config.toml
n_layer = 11
d_model = 448
n_head = 7
n_kv_head = 7
head_dim = 64
d_mlp = 1792
vocab_size = 4519
activation = "gelu"
norm = "layernorm"
norm_place = "pre"
norm_eps = 1e-06
positions = "rope"
rope_base = 10000.0
rope_fraction = 0.25
qk_norm = false
attn_scale = 0.125
bias = "all"
tie_embeddings = true
parallel_block = true
init = "trunc"
init_std_qkv = 0.0257
init_std_o = 0.00547
init_std_up = 0.0257
init_std_down = 0.00274
optimizer = "muon_variant"
lr = 0.00857
lr_mult_qkv = 0.7
lr_mult_down = 1.5
beta1 = 0.95
lr_head = 0.00347
grad_clip = 1.0
warmup_steps = 200
schedule = "wsd"
decay_fraction = 1.0
decay_shape = "linear"
final_lr_fraction = 0.05
batch_tokens = 65536
seq_len = 1024
doc_mask = false
train_tokens = 295300000
steps = 4506
dataset = "wikipedia_en"
MLP neurons of a small language model. Each row is named by its layer, matrix (up: input weights) and neuron, and shows model dimensions 298-425. Each number is 128 + 32 x the weight over its row's rms, rounded and kept within 0 to 255. Numbers have three digits each.
A block is one neuron, or neurons of one layer that tend to fire together. After each block is what it responds to, as a language model described it from the Wikipedia text at the highest values.

L7.up601:153097136081163136097156179184095175146106146080126119123175102148169134128113105123099168190130151155066140154198138078119114152136134116164170110097192098143129117089166168095152090127128176142117149092092142140201157100111159132134141109100118125169148185118106094121144105139053126139109090130101122144082116128113135091106119060135146211141140143136169077132121127101146152126132
L7.up822:136135187086109099050095102114166160116093149078074179119123092065194146092130086100115143130120121141125126215118122088145136142148083165121066117152108154144144164103072120102179103089150105140113135142082131111136080146152081134068112117166093111138099129146102116106163108151144134125165136117080200067178183123129105102108162075123086136184125112165095142122111119122134119094124
L7.up908:152128139070091112122102181112134133109060194083085140152085084151157094141148139141139155133112142104131128111171098167120087085153124121109084133103160156074173119127182134093155142105096082077100137194121158195167079108121126098164132068142132157148135141151121126167120154122091130117090136121108144154138083102144128098114162084071088156133117116130200106163091103100127099118127
L7.up966:116114153151158135152091164096111149146107057145106089138140105138114148128171096113178214171187111130122154105109203119128130120096134083109195126089101095137113138120087102091138108131085125145085111183134134184182120175100153137144103151127125178113097154132153158104090113206150035063136091126075147088142123051111137089118125103090082122143086111165150081147121171117141115146107
L7.up1290:114129107147136181061087171092163153075166092113102149126118161069093136130128152161156134107095101154107144133174116134143112113052091141089168108155091127053136137132130097111196102092156161168138105116139144132115088118151167105112164125105125158163095089081057130172117176083146096146150149177167106129140124082121141132081127169124098115135182205168114110139074075123127125161121
L7.up1358:110117100130114201103117179107165142127090131163084125144119110095121074114194109173108112105153149120126117126130154108113146156072123123059145143122145184108157169121132108047158139122173128128126102127089190122162094064068139150135102123112117145149110137107065140180143143158114101106130113084147152138091101132222122132146082114127176104193170090152116105097121147132096057198047
L7.up1397:156123123072122105123080092152113061124087178177139148194117149100156102140142135128127174129103114127127149123082115048117167111144178130162182133123123076140137151119172116099194123179125097126095097137086062172075104105130142101142151124093124123137140120146099112175154132113115122158182107108132154135098173138099091062167092204072170167139052118055090120146076109131119113165109
L7.up1777:136166186132061082124080099144168182062138183172140105128100144133070129070169127155087106110112157118140117125177107111154110165090142100116200112074080123124093143097135133092151162154089136130144130163144081137150136126090159114134121141171122156148136151087088105122103092102113138104170082110135112130127163097123138123092178170128035058088108129079145148106111139114138165174133
Month names in dates. Month names inside full dates, especially after "released on" or in table cells, as in September 18, 2015 or 26 January 2013.

L7.up86:095187143163163129108120127099125115174132166098117106166182134138155154107080123115136128126097078170092215141109184115122094161115071037122103131151087126193096113128116143105121167181143182116125113085129155152151020117119148096126089147155135083175113053152109177116153117119115052131100141094121070193097171111154159097096153142145116093131118146089115132158150094098153143144127
L7.up403:127082130083078138183073141142109143120119144155113114132171168173108038111144147155088099184154095141122105123201104163131150149149110122184062114126165101120166134147140167117121104140108162107125123158149073115139188151086115156119118098087169127130136110116166182123130116133146093121134114147108136097047188085082158186152078165135110180104098121148114138144137115158149235077106
L7.up736:120078191138147170140123070108122126133127074132098184106097111142102118150150096132154140174075091094084113131108156147094154127146128102143190119136099084119127102142090112123111111114155151125135088120111088121126141135098115141143137100114146104126104093091178131170086110161074149098159118065172158143088161074117112106075130132097149145212105104136152135158140159113123126131117
L7.up841:146123128138179112120122172244140095157125096133083127089095088144152147090128133125124131148155128132183129117105125149142164141139139081127118103135128088143111132155158110101178076152171170066144097124132109081193105155093148176158136121117129115163131126165196124095128151148061144098104160154128165119085142134160087118105098110116122153163117128135159106153137099095102171109160
L7.up1086:180163101103105166115074048156081127128205131121063099123112175109125121131166221126130113186107098124159152165179161118085173114104144110122156152099128098157166113173154112097094069131159129152153177147136089189076130124120134124094143112135114168189108133121140152125101155130147144185094136140106159038070110140107133126113121133089116125127138141140150095165175158196182156165127
L7.up1495:091123188146148137111141167109092115121111133105141105158191115147125128145185168099104154121073106189115112161160132136122139161098171087152122120117178122136168125176121151122113134102123171098129109134186148112106119167094093119130127114185158081120159139095093120097090175128166089128108078135062196102130121111160129124134096088151166133158149200166094120122131148145187159120139
L7.up1609:085171116072131127100103158142099141088149114119113177111154149054090109111115155120137079098113163172154105155168135083109118154130097123141128126156090088120127164164133127105124123083085148179123185139108157156147139150102119142083144114166122130147124087137132168094096122100195173084132118175183165110066123112129115119127141100104157079138132163139118147145166174137069144092146
L7.up1728:072121133099178192144123075160153140104165140148136127159165116106117141129184121125098121142098170134150109087184118119088082159071159090143068169123081178145131100150083140065164109149126149088118113119096158106132124110052052110094163118078119066148127089129140129123145136156128104189111123105183066092205090047144130093116095145094092121163121105127110145139142119121053125206157
Noun-phrase openers. Determiners and modifiers that begin a noun phrase, mostly "a" and "one", also "first", "main", "another", or the last piece of a modifier word, as in "a drummer", "one of the".

L2.up163:132125150130130118083139121167162131160114128145137082110120081119152128102104119104125110149185175125122169136101103113143133082140091086096201142049133128144192088113157166127156166146197089091187095204192161102168103072097174100081136132129147136144165191168153166129093106094050109096123110105135075111078154139119115139165081121153123047079127118111125146144196073170124067112092
Singular noun-phrase determiners. Words opening a singular noun phrase, such as a, an, one, each and first, plus the digit 1 in table cells (e.g. one hour, each definition).

L4.up183:109192131161167139118163145117159107146121123167103120096093078125147116113067104124130093100120115112125106128094126077125126093119167113140124115149143083143111089136134147187171151136107146213156159159147123150042074132134172052108182180144129160178161206107150124113130074124101107130170127161141139118100064144167063149096104148105143119139133161138135135110161080162101132164117
L4.up291:085127116144118109139092179169146161089148153083174143080122177136135109082193090121090138162134156114052060172104128082146066170133141108182105134113142136175154103168111150105146105103158141120074114104135170127181126111135167121157109134115163018159095145155138131179134164141133099146109108126139107127138126152135101055076103154161079147145081087169104140140118097127089133081131
L4.up538:119170156150122139132104080152147154153156177172125120141103064117196134107157099138157166163158126111140092186136132125146136113080152114099137084123161119103131163122136131126082108101119119131119134137124161146185086155100125103134113130176128059153162139123156119105160155133117125136096087124147111127091202134113136179164145144123099136116076154095151149098143156085128143134059
L4.up772:100146092111129104130117168150143141160108100131108159115139101134138127124093112115131131096118170121137149116095128148176170139185140076109109136109112164131180080162111125142099045142080107129139165151086114174137160177099205175105135124123192081140108101178117167161141146205165115175087117121088101093097154115158114123155146082175117113069112104128096134191114089079063103202099
L4.up939:150126132127155111098116113177141112125138100116114123142069156157123107239149136146137085183130180095176092146122162105180149129035070104179143090145118111053144068101131123125081115160149135119183167128121189104121100091152140078116169157230119111144126152167098130097149113091063101192116143139164131127116109108163108140126151093157077106115121127146114087159152144092128097074129
L4.up1465:149109098131158103138102104188124159102190226099067099116181103184158144178150109099125170144155153113151191165116180099124100118146145086098120114105137115139115104137157144127157190144132132111174149086138119103199105085109095081124137132103176072131152111117178110100144140079112138093105084143142062106140195231121128122135171103150113124147141131171129097096119118075128109055087
L4.up1582:120069164119120135136189096136100105097072181142150119081116150037130123117164133117117109110089093159118122175077198085147141119110139121133095148113143147097150131135178134108145131140134141091127106153181168098138098127096206157177208141124147142073143156154131116098100055122103173127158107171117056088109206086138031165152117137163165096129153131092132087086085100141104153092134
L4.up1742:157127174146146147154103179084181069145184165161085129174164112109113083136114132093163099139115139086130167093172116094122171112160107111110163138164096087077166112168089097099141078213083154132083122142118108107096055108113158109138084110130183075137163192090122167104068100150127142174149078101182117131142104151133224134136120115146171133112139103084146122162106108121044139090149
Indefinite article "a". Fires on the lowercase indefinite article "a" mid-sentence, after verbs or prepositions, as in "set a team record" and "provide a unique way"; rarely on "one" or "an".

L7.up177:099118136126128112073172141164148156090097083160164150169162149095152164079140134103155152165105070141118147097108123132159152051123130160105193141177191087142140114144122121155188161161117077179157134135161141112119157106132156102141100127096141158142101129124120105079150176087144158129125113110118131138138130147121170134134166146132132133177126055150151161139123147113050146119174
L7.up432:063069092091192118119164119089121168164138134075166092131112121070107216127141081099108111128151149106142161081140119113149091140112123135135148097144081105124142107076156150120133134074107128120102149129142111106169140138117189116086114094152066137113072106090096075102152108112153162126116136123148201089141123111146104087134042118111172153162100104068154138078141098094156147107106
L7.up516:093069086087121055130134156134121099129082082168127048165125124089207127149144170130102159065033159108093102139115165114134134107115097148122147114141119120083135159103133153131146173120118122163100125102136105111127094138170163176130106139126114167181157147133136126064141143144123124100177088141115119133160116158131156125151095157154078156166108108141084113133085128142180172123063
L7.up564:153115046150172116134137132129186100123139112152096133083175146084133106077165120188081158138132102067195151082080147154162115164102121123136158088169054171107174099114138129152110117097145137079082115125173126094095182107127103143153053153120159201145141089106158114094061151113150106098107165082105138115100105174168107104150083152113055080118123131044147130206115155172119098113116
L7.up1292:096123068133143137105090140101115116093113157105153110130141183103129107087155083163073148114116130137147133128035116134192143148094216107125147114205102152119121115076218118119133125128112122150094109047203135077093174138188131136128105116121109164118119125110193153139028144076140122108138154075147091103104130108177107146165094105103037099136143128068122113104137119179138136071107
L7.up1468:144128054099124140140116142108120124160144124164150085115085145154144127086111078134147132100143126116078118160090097122142192105105135122112188093123131156135130162071121218141122151087132135176144111122159130137098151107123171058144104129099159134142118111134161176126139140147141122104127186145123124130093114212157101105114085109123076132168135099193117077103131091224112103126142
L7.up1490:095133142123163153137132128097157144102142131165127095112092127120106139098180113135107124121158136132122127118147116127190177114088102094116243137112126109154141089084117146134110110112136122149111162188160079104137121088124235109097085133124120219093138157126119190138173135116167093051127159120113152092081094122195143168160100108105147149114109130126141116116139142150111148103102
L7.up1587:043072110173119107107087134119116141118178109156143101125157151103103129094080103119145127180222116129079103071129106178086110192132133118087101107127136151134176086129113181072126135102107114116141110142128124140077123167170146162127088157154057157151105169128111119142137135156213099161143184149158131135147142092124119151124181144133092150143087121134101153138162127092087142153162
Next token is a name. The last token right before a person's name, such as a title word ("Minister", "manager", "pitcher"), "by", "as", "to", or a table cell separator "|".

L2.up314:120126087153181154157093195118117157141090097114112080129180129100160158113113166088139133139152135135094082119091140130137153124146126194100114133086102155146207160169127085133152138129115136095093127133074129130155208189058159157154110203122127110129144127141157127172075154138112112145178099156175094115075123143121114113110179119089124112091080120138120139131096128112121181148216
Table row-end delimiters. Closing pipe or |---|---| separator tokens at the end of a Markdown table row, just before a line break, in Wikipedia tables (header separators, score rows, cast lists).

L4.up61:115163128132109130132136075124118217133134104105122141148037149162132128075122101064169152162115155084142156130122109136125110118136139150054159189149179099063109146099081211123216125134165164156064085127104126139134172164099144150117127128125138099188139180083100147132088172106102121154114098126136111148152096146141111080107114099153121161157125156129192073116185112124106150124105
L4.up237:196099174146135155182042134098120086175133101096124115112121118156144143134134131146119181101083136144166182130058164133129142159100176136085115174150146132156134045084130132132146142152146147145070124118137147131047101117146127148121181121086121092121124140178091158146130166096127073087154121131149144180122073112132150147113081150078171105049146099171076103122089117090170142135135
L4.up293:161106123122160104142199096178096106111142146125116120108099123141127160066138170095149082130130157146183099123152079147113130119175087141138103128151130147122135168129103125122163102105155144146121153117060129095113125119072121112164159133147109102115105072081118144154125109156112143199099135183156181149145153114093124190126049151112114126197144108082152167133172165098126092151089
L4.up467:146092120088119128101126198130129146094102084172179152164145113151105099100165138089142086135120159060121159123117137132067122176146085137129237092106137159124143161151096074167165092140139104135098091131160070072159149120102131133119118169074190090176112134141132137153122172166153136102130174083171112161148074098132130087169101071108128086135105121133180047114190105080149142102176
L4.up686:086065106109163092120106130166137148091102146200093147129167133132109061181121122057163092168109117182120128178121092145128134155139101100054096128146178233074084138156138176113114105146141136184145114053108215062107106075093105085138060167148149094120118122112115110147108144114141175168077067144167152146137076106166145108085110147179122124148222118121107152151089094140120105129123
L4.up949:121087092106096119086119088090105116080119127071093131144151099122089157119130089069131084124151092132131108129124139115170099173123145140074107115185107122106128125128150134149171105154103145185083123193089148099097115163129157127140105134134126085173166107113141118094071170139122097178135104173178091157167121131150162112131131134172085099114088125101146103129062151115120115127150
L4.up1244:111155102102113102157091170095113116070143160185046071182094124171134141142081103124132101090164125144116141167086210137165121169093068097180148101119101153151166136151143195154100184151125075135165101073085102174167083103129134186099147141113139164106122107160139135130141112126085112171127115102106141098118118140085104157119186131155168171134158035161150103099088153097107133148154
L4.up1659:127183105157126098128181129165140142184126079098128110128063128142122100078111127092123098211155147082076123220053174159097171127132138160114107106159175147162080111091097149120151083098075122135138082134116111116163126128097157111119080133143127118154105058119164087128134093104140111156084066137131114144115188128147127159109108100116197208095109070142185155138136130106124181112084
Word-initial l/m fragments. Single-letter word pieces, mostly l or m, split off at the start or inside a word, as in l|ights, m|otor, Char|l|ottesville, Ports|m|outh.

L4.up109:159085085196159146107105093144080167180113127084133182132106153108101098151146113157097108139096110125163096143114131096153115152106162111133215157131150163125089092143204101142047111094148158186150151154113187088202196164126131138134142139142124147154153066092118147148201150147129116110106083154088112128099121084088167130133072143121135141105128162092139090144184179088121232124159
L4.up379:118075213070171126141153061179154141079117154163117115120109116115076188136142162086136149143139139109098098102115115147109129114050125127122108094154155155170165120169127117123100175107101097147161100140065160133128127148171108118096123157108127143165084117144134140100114121148143129152097118138149152174163135138117099100157139164098118149121100130137142165081171141125144196206182
L4.up643:151164115115155191085156108120130120118110175118155138124067138096085131151219084169046106128115135143152150153116103042166169120114086139149177105140143136123179116116144097082135103104163153162121090168147079144099134101157103134126133123031093125149109128099099086168124110086143043142133173103102126125114175136114119140068087175188114165207151127120145100140154123132102204156141
L4.up1022:129131126171148147112104070088088118123115173108150138122107137189170089087139106147088116171106127112047142130116132121101111143083126155122144135119117095177143099106111064186085121102121097183072123156136161102104121098139164186171131101126148147155043012135104193120112128133130139146132106171157129104147060103182207156138109106110126104094063156063195193076132123085200153130072
L4.up1262:126137174148089084126143142166123095135109161157188187084162179105167145138079133147147129096057133098141169084112118116147126139167109082110110142137066157126110195105103096071132134125084175139120099148099120097091039039087235091098144168153130101125128081131108074124142109119116155174161120107151076138106122127132122146104123105116108093146112085155134164091161113102110133116113
L4.up1439:162178062133188178127166097156132056188175109162168120116093124166101185160154108109123115103113141054131137088149096076132172122186138171194174191199115182161095109094138159139119128104164101155102121095143117134147174152144130135089158153101101204155133159113119099113181136161044156108068128158095153095132142167147058117126127102117138150190135086133133138145153098138091077140053
L4.up1448:127148131087157091082113104156128080138119195063116125132102138095124161094162111092111156116124129120167193154134131169148145097154135118231169146134110145174186095171103101121118095166108141139133069141091137112107078117143134116139067156144143067146106150128148088125120130247152097158141109129162123084224146114113109113116138111124115063166058133173131182094158171127102132155087
L4.up1622:150226185145138201141123145092134130111136168141160130104181076151143124154119146116108109150135142123084174137159134071129145114086129076118101095161110042150127137152107114150076178128167139079142140105109103103080148103154188135122096122144135069121134097143138125146147144137163187100104135153143163159156106148171186180175144122127171118156172124111158133156093101106099123178197
Infobox subheading line breaks. Line breaks ending a subheading or table row in infobox-style lists (History, Youth career, Dimensions), just before a "- " item or "|" row; weakly, mid-word pieces like "om", "ok".

L7.up293:153135103179169108139117132146080145153093120088179183132114139132124096123127164141077156089133108149181138121105116073147140108164105118131109085142173126129146141151121086081205107168134143167137156133151179119086119112156153148058200134104146121117112117128067117126040093164116112102149148118143139066098103159096072152129088111179139127136135185052112071180066125131111150108131
L7.up532:167128112085118173134127122118134119062139134074115092144185147155082089104118087160159097152108093136119153117098115077148115122185105115163122139114121153156111115096162096146151102150148144127108172159071129094163146135084105078135139133141146167102087110116088145119140131129121111103124163113160138101098126100118118173126178081103151143125157086197127149133104129137097101125095
L7.up829:105126149168111153099090134109096186117171123168120224150171137139135131131141097124084165133109119129099136155136114092158102119126081141144099130135131087108117139143202156064125136137139140137057160197138093144101143128147177151136143173193117079149122131127076124149099145129138133154092142169155099113191107115084097159129063089149129168122154148096132164132142191142170096117114
L7.up1204:146076182103146131148117120147090173099089148152125133126090156097123187093123124164135069173109155132093122154085092097154129147167130139061132132122132162128120169113185104134096127136121108151162133122117145060114144159083181153080114158069112139174099121143115099125121087114058206173133108162172126075135087096115125155096100090111169166101127139126122144151139171144167091141127
L7.up1239:118171154080110158158182113113128103133125096138117144140145172125125149117151141063121171151087181123107165128103110102149091167170124155140145112161159160084074085115195142178172154169176143129183170095081174113146136090107147112145112137120142097157049129059118047189102138151130139148125135134158170094116168129107104073136092124084101070166150156083124093111123113173111098126180
L7.up1289:103135105148047049129074131173101110109101124089102130166116096207044084113146158149167102142162143138117188161096124116151149120160135108127111155125152141148177055130147104122080115152081151137130141126147133104130080086192114196109153161150175076146138142184109128109127140115116163146156134064140134126159124165114112147168163155149114123166078051158173130096076076135122116142133
L7.up1319:081161132136089139127118113109058060098139170153116186169123097167143095103174143101131158141163108130123155143159124085124174132139115159109109124168133082117122114093159181146124181135149174179148157169100082081199103109165152110154131139170095122137107091108065155108082104100104102118081114198100155136128122088089134131146171155165209159170118115132057113094084158124131161136161
L7.up1721:129125091099155054141147152082090106151143127125164120130095172164077085149116125084049140179109104133097162122016077148157088099143077098136080121141169142111183175113118167135137155183128122118122119146120141143088137111175119111150084140186127122154094118091113113140127113110118188124107147160123111149098123159129155167148111129097151122137139115069096112138105098133078127103120
Word-initial consonant fragments. Short word-opening fragments, mostly single consonants like f, b, m, L, that begin a longer word after "the" or "a": f(resh), f(ighting), f(arm).

L7.up356:171111106123119157099145161121127116089110132080107095088110142140171144122146127102138172110118136077198163200155104086204148093113112091167093101064143158150149134081127110113133114152213165114171117071079134151124182131173145184153145144125134137116111120083136131120118153149145111172147105079181137095139133137134146150122083126120152118093064108167150143153220122159090133111088
L7.up361:135149101120172131100123182118185107136132131208123229121124192060154109069119115110185136163121135152058111129117144047187165155139175137149123098124131126108106175101175177103187114170137188096117115098140111126174075095115099142092108187141122083157139173100137185114147098117144084112072182080182163174180120097165106124159156146115107096177086112124115068118130167074101135181094
L7.up463:093127087119150116140139131106137098136085136181126124117110102117143077098160146083130100142145142074159133127130137128121134177126144154155133147070127142187158200157180178104173096111134074144132076106154139123102120139151136148095148075137133102130118144082133162159076145048136117117123197146189114197167124140136120148136084130122079120084102099086154165173126164118094150140129
L7.up809:123159120087100097053149094169070065188119118170102115095117171201144118078087098098051147115145088098143131149174125108160137140116181173161154158134160114117139234060114148124076122129073095179157150139179098098066167199162116177117135083123184048091141127140130105136135136102108157173135129087113164143133125207157120132134171111075102104157139129101139167209136177139121182088164
L7.up963:175151125206153212128146088097122101110131078161108124104114111152132127141156124085115132155147145060113233131145145122140117152122169131090087111101100100171116151163155093159140136125127114176108098181092101151160071149154198139128193106107151105159085106139140115182139164146153128184162105187131098100107173155133136122144110191060178139142080119117147170074199145095149172153152
L7.up1192:060140148161122141101125140123211128119107104155145161144088136109160144043085020134114141142145103068156130178107155068107131131141095112128083178155049158154128169146181097157143119164135098149079109085133052134102108154130166205130107131154067096099144107144100136076095130186175091154157107070170161165136124117187148153159134158127109134121066123151142141044154163125130136183144
L7.up1621:158113074156151177176119150176149124139124082184142173138130122132069147157104143103062130129051184137116137150128203101160129148200105140148160124107115163162139095129110105111120154149100176087065113085090118135136114154138156094020131180177176150160130119141149042121079085159080145121153099125116124141109118073163119167098054175117116152131157181146143148100140135127117164083121
L7.up1642:055126166118098178124138127109118177108172117108171172122151127081148176113169149140121115110090107125170153110112145112115098093155107163132191138118119156117152145114121153181148123119152172153107073101097131092110126081127079172150073101099110155147156135089161132146160110158154076098126097127160187137091100141171154119120138137134096141109121042149178170080157157139142097154141
Structured-data field boundaries. Line breaks ending a field in infobox-style lists (before "- Children", "- Running time"), and first digits of numbers in tables and lists, e.g. the 4 in 74,410, the 2 in 2nd, and scores.

L2.up458:135118096119152117139110122152124126121157123138134088162148142171117118152124088094115174146111138115116121145131111094184193137117090109147122161123151146128137063139110148149097140124129169208117168094106164088169150126152083135154121134090121140151181093092115114111154161144123133124173152144124106115105153140141112174157131114107140149137176096151174151155133158162092149109151
Credits, headers, mid-word fragments. Fires on three groups: by in credit fields (Edited by, Directed by), blank lines after wiki section headers (==Demographics==), and word pieces inside names (Der-vent-a, Der-by-shire, Able-Star).

L2.up753:153079108125158127153154109076094156125121115151009129114102101139111148145084119126105190145106149116100101124158141100117116088086129142149162167129086153157162154134153125130111083084173145092102119141152044131188140147126068123149127111105118165076155187139152119173113110107164103189139122115108111151152129091171153123127122157117108099122088230133171142115140120110177167145101
Mid-word proper-name pieces. Second or middle word pieces inside capitalized names just after an initial letter (R-ic-o, H-ani-f, Isl-am), plus month names after in/on.

L4.up73:163073097163081149116123140116078144143171129154181130172139118092175104203109104222103112141117134123144128079127102090183107117144124165154148118165147161100134135043128126125135105114132127146113105144158127096122108133181142165094074132133068127121139150137112154095134183094186146086099190147127180131114161166188132131118068139095131128154197121126161077117128106159100146163116
L4.up506:076144133187158149149111096152079150154087153188130175123138136040096183129138186147116115116150181073166119107144167167160094142128149162161145151162150167142128128138107127140133104133157107120101148108062167150142134111183068135115154099142146170154140121100160152118181156124090180074067138153171163111104093063151173170120092102119119175103115092172038065136158176106075169180167
L4.up807:053147132117121100140115110118119158140089136125127155134123091076131161180110144143054126099113183165180123121150183144141176115081172081147084119182140146106138128115187153131160150124160108101118155137119109089109226139160132130148186069099129070129125087135186118172138159103099145080046123123145095138111133090151123127149061077109113117163132086116110060095157163180120097112118
L4.up887:128143100139113108167142048169168151124156113134137183149102135081104185149184115138088194149099149135162150095129132110169108139191141133164123134145101174115097165160107108155136075118119098084149118115107168090152083121173100128102096141112110108124144141107116129162152104098146103094082176118102099137107127160067177156150119138145103156147173010144164063114154090154130142102167
L4.up903:143196197156088125155171116139134105134134061124165143082148121139089154136119135175075155166170201071166202084088089106127121124111141112132165106132150149119160176062124127134110130138162149179116091144107132097116142145086100087076171023149166122150136114119112190124150138104169101136106119127142125115067199161089158165105060131128142088122102086126119146085109147097184163086126
L4.up1160:160146118107118082153136138160068145133109156126125148130112143111051103163088124160066126106140170131148125111121069134119164057087121147091107139169129100114108185090133138064168110114116171124052146123101093120116127175174134123151099163114143090161163143094114144142077095123149124091108169113160162082105138157145080128142113107212147149126167091131097161091139134164170140090111
L4.up1466:131049188130126136126120113140119111124185126113110148148147148154166048141134093117131096141146110170158102182090205130132175093126147189103122104152070083086106061104142152127160159147122115115110152113104116152194146110162116105050125106123054097149106108135141101131108196162116178145148149060174194142085183096137107131137063104173182139115118101124101099111138158087114120112111
L4.up1777:098124127136178134106167152138121125126099141133158161117117117072077130126112165164070117125149183015138102173181156100139121115055112111190119133091120110139205126134121152073176111100082105045096100110146121158155122128142161161097123170177125174137154078152152135147076124076107107105138154152137142134144178141099076143090089183070117136145094125125102094140092135186113128121182
Role and kinship nouns. Final piece of a noun naming a person's role, title or relation, e.g. governor, founder, friend, brother, actress, usually followed by of or a name.

L4.up72:111169097142112136157102129122118128117100112183119122081157115148072138166101085138099120181143113100050105107095203142115152136117095107090119185077126166144102135125071109156116112133167133161175140138191143132120139168129172089131140131129164183059095073076159164140149165073146097096128048125144119155113082174083154119161184087185099111098139077155175133106197190117145144152108
L4.up152:117122156114106222120102085047062111106098157101172109117116173202121046138134049095133117177119115109115106115079179105156183079140181126075157175089122071091107159089122130148098155154146186148133138139107154135148162146157138130103106123171208127148156101172133115141111163134124153073110113185084159115095097129062141072158109130132069151187137159107125140123091098107154097086121
L4.up296:150137149135127124155133138161165111076107192120153170146150145122109140117094088060090122109159233108149083119201127205149124114123089130102165113117092092107160155132147115153173147155128187108138117139105119125164135043088090130146155117136145116108107133091098181107051122115135030142097075137156132123145120113147141099123100118107109079136053208195151052113121120132098150083112
L4.up681:169136135113162091122128138138129097188130169079086172097145102114127179109156093125103154111130102174117135126116084141128053151113161119184153097157051085124151106098107084107158066106096097143135116156135121090109175111123138158100054092118121181186092166142107109162116143121096167172150121069154148107126179169143149103200120135149145095158118200129077095164154149155073079167120
L4.up771:212093161182128128120099087130139130096118086155132075107171169157141160158141169125174147169087145130086095120165089156132133136092104072065093184135131015115126099102063156156076138172111182076179155118122166097161078112113077150156090142185145142098099161091077145139097120112088138140103159171153134151158191115144129048111170153128148191097127118146104110099169131167137138123047
L4.up783:126104116163070140091110117179102125136132075127122134125128116134131077131119077098117123170158143140119103119135187111087150088127166092105061080104105116137142111113136136143141158143091138123146109096099165132145157106126149120111128098084159161148093115057114137171128134122060189133100132171151098143147153119162109128168076095120173129180166172176073117096141117118121144142117
L4.up1222:114173096119149063079104136141134112081152167148086144159138083133099157150070130090143092139190159143109061145168125092107215166147151142194125092078066151115095112088173133134100160094151098171171115134098104139108097095141172153094120128127165092098099134120099160168085115117129155058114080118162168134151160125125171112128116139141116107129093087092214064192142104122112107114066
L4.up1264:119130094086108152195110140137054151097147132107146150143129142181069077092145109129147156116158142080088087117141089113153156090083136107102160080158084175133108120140159132149134122133076116136155082143129129086091131165151152116145071101133107082077114099161092203159135137169144144102098105097152126147105126088213125088116102125100136128118137122127110123169149086127125141134108
Pre-year date token. The token just before a year in dates: the comma in "December 11, 1820", or the month name in "27 October" and "in November 2018".

L2.up1691:125137140141123123116121125153093096144164137075125127139205157133126130122102175110096126089168128077039124191118095148122152128153126104171160109169108151151122177114198114115148156170107107149111157152122152120215143132172129107064135171138152085120134180140140158144096109082100078126129134125157149129184155043154116078174115120126116085071106119150086121103140124113145146054085
Word-initial fragment of common noun. Short first pieces of a lowercase word split into subword tokens, often right after an article or adjective: j(ob), w(ords), ly(rics).